Part of a small language model's weights.
Size: MLP 1344 SwiGLU, vocabulary 32000, 78.6M parameters.
Architecture: RMSNorm before each block, no biases in attention or MLP, untied embeddings.
MLP neurons of a small language model. Each row is named by its layer, matrix (gate and up: input weights; down: output weights) and neuron, and shows model dimensions 368-463. Each number is 500 + 25 x the weight over its row's rms, rounded and kept within 0 to 999. Numbers have three digits each. A neuron's up and down rows have the sign that makes its largest values positive.
After each neuron's rows, "fires in" lists the words (lower case) most often at its 100 highest values on Wikipedia text that the model never trained on; "raises" lists the tokens whose logits its output raises most directly, leaving later layers aside.

L4.gate231:534534504499470464509523491492476518529463538504496500478541514496487464477464485509456493501478501496499476489500507481492492530524504477470470458491449501512492497483482457492531478492527483508497492471499484504514412490482541496477542526513533512530463504529464482472530484474515429497
L4.up231:476487501499481467478510502497487473514475490565529549490507458527494569522504544515516489513468531508531522530517506437503538528483520511504534467487527491490513489434495486522482485514498497504502490492541513517481447525494528447436523513527570520526480513484501506460491518493518482558
L4.down231:520492465496494527532529520487499518537480476515508511477528518498509469493463527470481500505503469449482507491539483497517463521480469471579495569507556531504468467508467492523475434478513514482512514499484465469499474531532558478479494503548477499483487502505486501474499512542513488519
fires in: "not", "t", "cannot"
raises: "with", "ability", "ation", "ations", "ice"

L7.gate1194:501522470468491467500507481481495509492513504549526434495548507509510487567495524518492478490490467486506494496510525495547493502477505513478546517469488508491487503489530489535495531501487510506486477503491534520458498530536492509520528522529520519443513459441484480489489525488508498485
L7.up1194:508493506490534508481478489481518474515539501529481498526486464504489459537464501467494507518498506493481527470441502523554528490460498519538521457504505475499550528477506473519502541521427472465465502509496507545516508522533475490498526509524536485465522493548509479437495523479515530541
L7.down1194:469476523498502514512553475474504492473491524497488474520488523511488489549539506526504488492500510464498538477464515488553502503478531508502511539494478496456506487517524540495484540482490502502499479486508490496468498485500489484501525485525534515470498507477507489469501495474537471491
fires in: "to", "in", "of", "left", "at"
raises: "ned", " previous", " him", " town", " date"

L10.gate260:486474499483456552482519476518526521504501516509473543498508474501485537497526534511462481532525498531499516451486539504488511524504520505462557511513490489462510458526502494547459488510515485459539490557492530482512454492496522574493510489514499544516491504498528498539548494497522453432
L10.up260:515481502489476526505490518488495494458502484491499498538481494497510527501511495473492532510497476471447483479525469491526507486499518503506518503531505470501543519456463513456468527457550505517492557534493496521494506487513537501533561503487513516477519511500462499492500518491465474531
L10.down260:496508477469498503524508529520497501507465492505547489491502533506478497530464528507491495457482507549523499510545476495519503464533439490499480484494480485522489509498544514526477508494501511508497516494506504504460511488514486500490469531506499520473553490564476489504543492518496482472
fires in: "to", "about", "over", "from", "since", "nearly"
raises: " which", " whom", "see", " death", " discovery"

L4.gate907:478547483512492501509500515508472514486498521501522510506522493515459464488493508464513521500512479450541525495526470550477500491508490535515484499537511477514510480485473485493509500504483462500511491491488499473520504507507494525482509495506474533561496566494491519461534507498502482475
L4.up907:507506503479511521487474498472493530482547526520501449514512508506507460514505494566533453471467513513499473483483438482487513494564484507487514473497502467504480522494528496507519495493541465499489444554491502472495498471519484509525505485515505506521527472542497519480456487451481490516
L4.down907:497476472491516517468496495486463516515506531484472485426504512506478503533519459494509515506499466507499493513526507530463513502498496482494533463465476533523479502540523474468532522500523497470523494539498535454472516474518496490506526495498513503456491545510472485516490497494460521500
fires in: "it", "i", "they", "you"
raises: "e", "em", "s", "et", "ena"

L6.gate532:516536547512534489498474536475510522540504511451476502509481497549511506498506504473474467490537484489511504501494542458484472505466494493444508540439470508500466522513486479498511482462498479503482472473499505512491489463468488457531475493544543476533523460471473523526476495515512516451
L6.up532:440500545532526499479466454489477507488540483474516492530515463484486517507511490479499469497518528492496532526500474477436522544496467470463500529457509486526536556508526462484512544501497470498514464494509492461475541505479499476480492497518469500509518485484504487469502499540524499488
L6.down532:468497537506546488492492505503537468518492474531480504485494519536491491498510487481494484483496487508519508495457511481525470525491499579500508542506494515522511514499486450491488532466516503492519441502498530482518495516509520497514511511527506479514510505476496519544462489531485497523
fires in: "up", "out", "over", "down"
raises: "coming", "town", "ending", "reg", "st"

L6.gate1032:507492462526525487540500492478530497480495520525495442517495499460524477468524489504508515456485483479483477545510535468495499520493514487464458482466499474506508481517475472480537524499513446520494475505527511516534538499475507499470470530544472444529537460529512495517477525511508528554
L6.up1032:468530443531508486504508533470522503526487502513509446539502527519501456487516468525480504501526522518502510543535487493480504518534474475483497487503487504497468538476494481496465494509516499482472477481469511464501522531485501493504528533462500529471503484494499482467482472494517497486
L6.down1032:492518522473491455506515541485523484491453475516479511554505503487503492503483466495467473520481506501487492527503499496534468466515454521493485501481524500514509491503476502514528512521511537495524520508472527524548510516458530471539543530475496524485468492501497442467516588561527503497
fires in: "well", "not", "full", "group"
raises: "ing", "ung", "ries", "ches", "uri"

L6.gate882:496541526512497480516473506474513520485472468519511479517463515498499548500479495546556489513548518493501536473479480493519501524482503461460499528496498536507479500510524491472512519484452455474488428487470488477483468506519509461489527502447476576504484470521485493517487500506554506456
L6.up882:532504502510481499505504522459495526479449512493527516489520503555515503534507510469491555506485495479505468489436461491558481507546477511484503525480471549501475496532511500503474487514487477513485532489475487506523474499497491469502444533503514521495515468518467543493496495530536500500
L6.down882:494532497457505480515516531478479482461487471554484517512492468516534494506530490523526486496516486483491489485464479538476488520524471498487502531513495555494495516508506506510501506506513509489508516492505489421485486497493539495505497504473513496495544483517465474509496489519484514514
fires in: "first", "second", "lower", "middle", "upper", "2nd"
raises: "most", "ary", " stage", "born", "our"

L7.gate337:495507478501515501506532516500472511513457497510493478504479464480496507472483488474519507511531503522478484487501534501524503457515475492483439490476478530528526519512514451503495502564540500475500507466531474519538512471493540522511534499489459487522506495476528479487543523498480477508
L7.up337:498483505475455514521479505483467490504431513482436430485473484478503498505521504567493489511509459526487494519465543502493516520519463483480476498463514489492517477505512485501504466476501506468494518504507472496517497445516468534493502489491482509508498474453470503522517491495480508519
L7.down337:509440534491504500478504502470492516468484556502534478508473487476518514477467488564502480571466483526487536527491496486495541468519516522515488527497539507515475483488482474507492502482529488453520523496488532505483484487473495472468506521510490480484520500505508472520485505464521526503
fires in: "to", "and"
raises: " raise", " establish", " promote", " avoid", " maintain"

L7.gate1036:512532501481505470484479496476463526487458505511540513519511517541544483461515510456506527507443462539475468504522526530540441515506474464513525527490491485480478540533472475464462505507511530522476532502501491482477453530507529511455495479541488498494478467511515462481509494497502500483
L7.up1036:488536496567522510501506488479515489476514483494456466475467502533553519525508503446527511559517502492473498535492490515491527491524490504503493497491521555519521453497501535516501478539515473500448485467502525485527509510512541557536489467458507537492506487479478518484507474470536490515
L7.down1036:463486532514459471511453490546518474523499462494557494478461550542511487530517469485499531494474505541466467535489499502514507513459465496485497547470523484473522506491437491529513474490550503460478471537478530464496475548491501505531494440472485538490538482521520468513500488533511532493
fires in: "july", "may", "december", "january", "october"
raises: " 2016", " 2025", " 2009", " 2011", " 2007"

L7.gate856:508501463482494489503489497529471463543503499507524485450483471490437505499502499486500539517527507533508515513497475558518465499482473510491472456522512478513475496560495528540485499492480532478491498532508466476483470510502493568509521488500517464463502454528498518518523490497472494464
L7.up856:530514470536501531537513511534483490488491496477514491467487498535444513545541482523514494473497432505491486514516465550512518474512495492543496499520489520506495507533514464542467506499550523510485537492509493472470494543501474503495499493500508481482488505483528497512539481495505510493
L7.down856:475503486477498562497496485521499503480521531506503508472502485478500538527487494505489527536478477541532537513498492495506536508507483499516469448499515514497528445511453467515525491505508514492497496475526481475468499507554532523481523489519496524465487534518461498486534470496483475520
fires in: "to"
raises: " get", " avoid", " aid", " keep", " continue"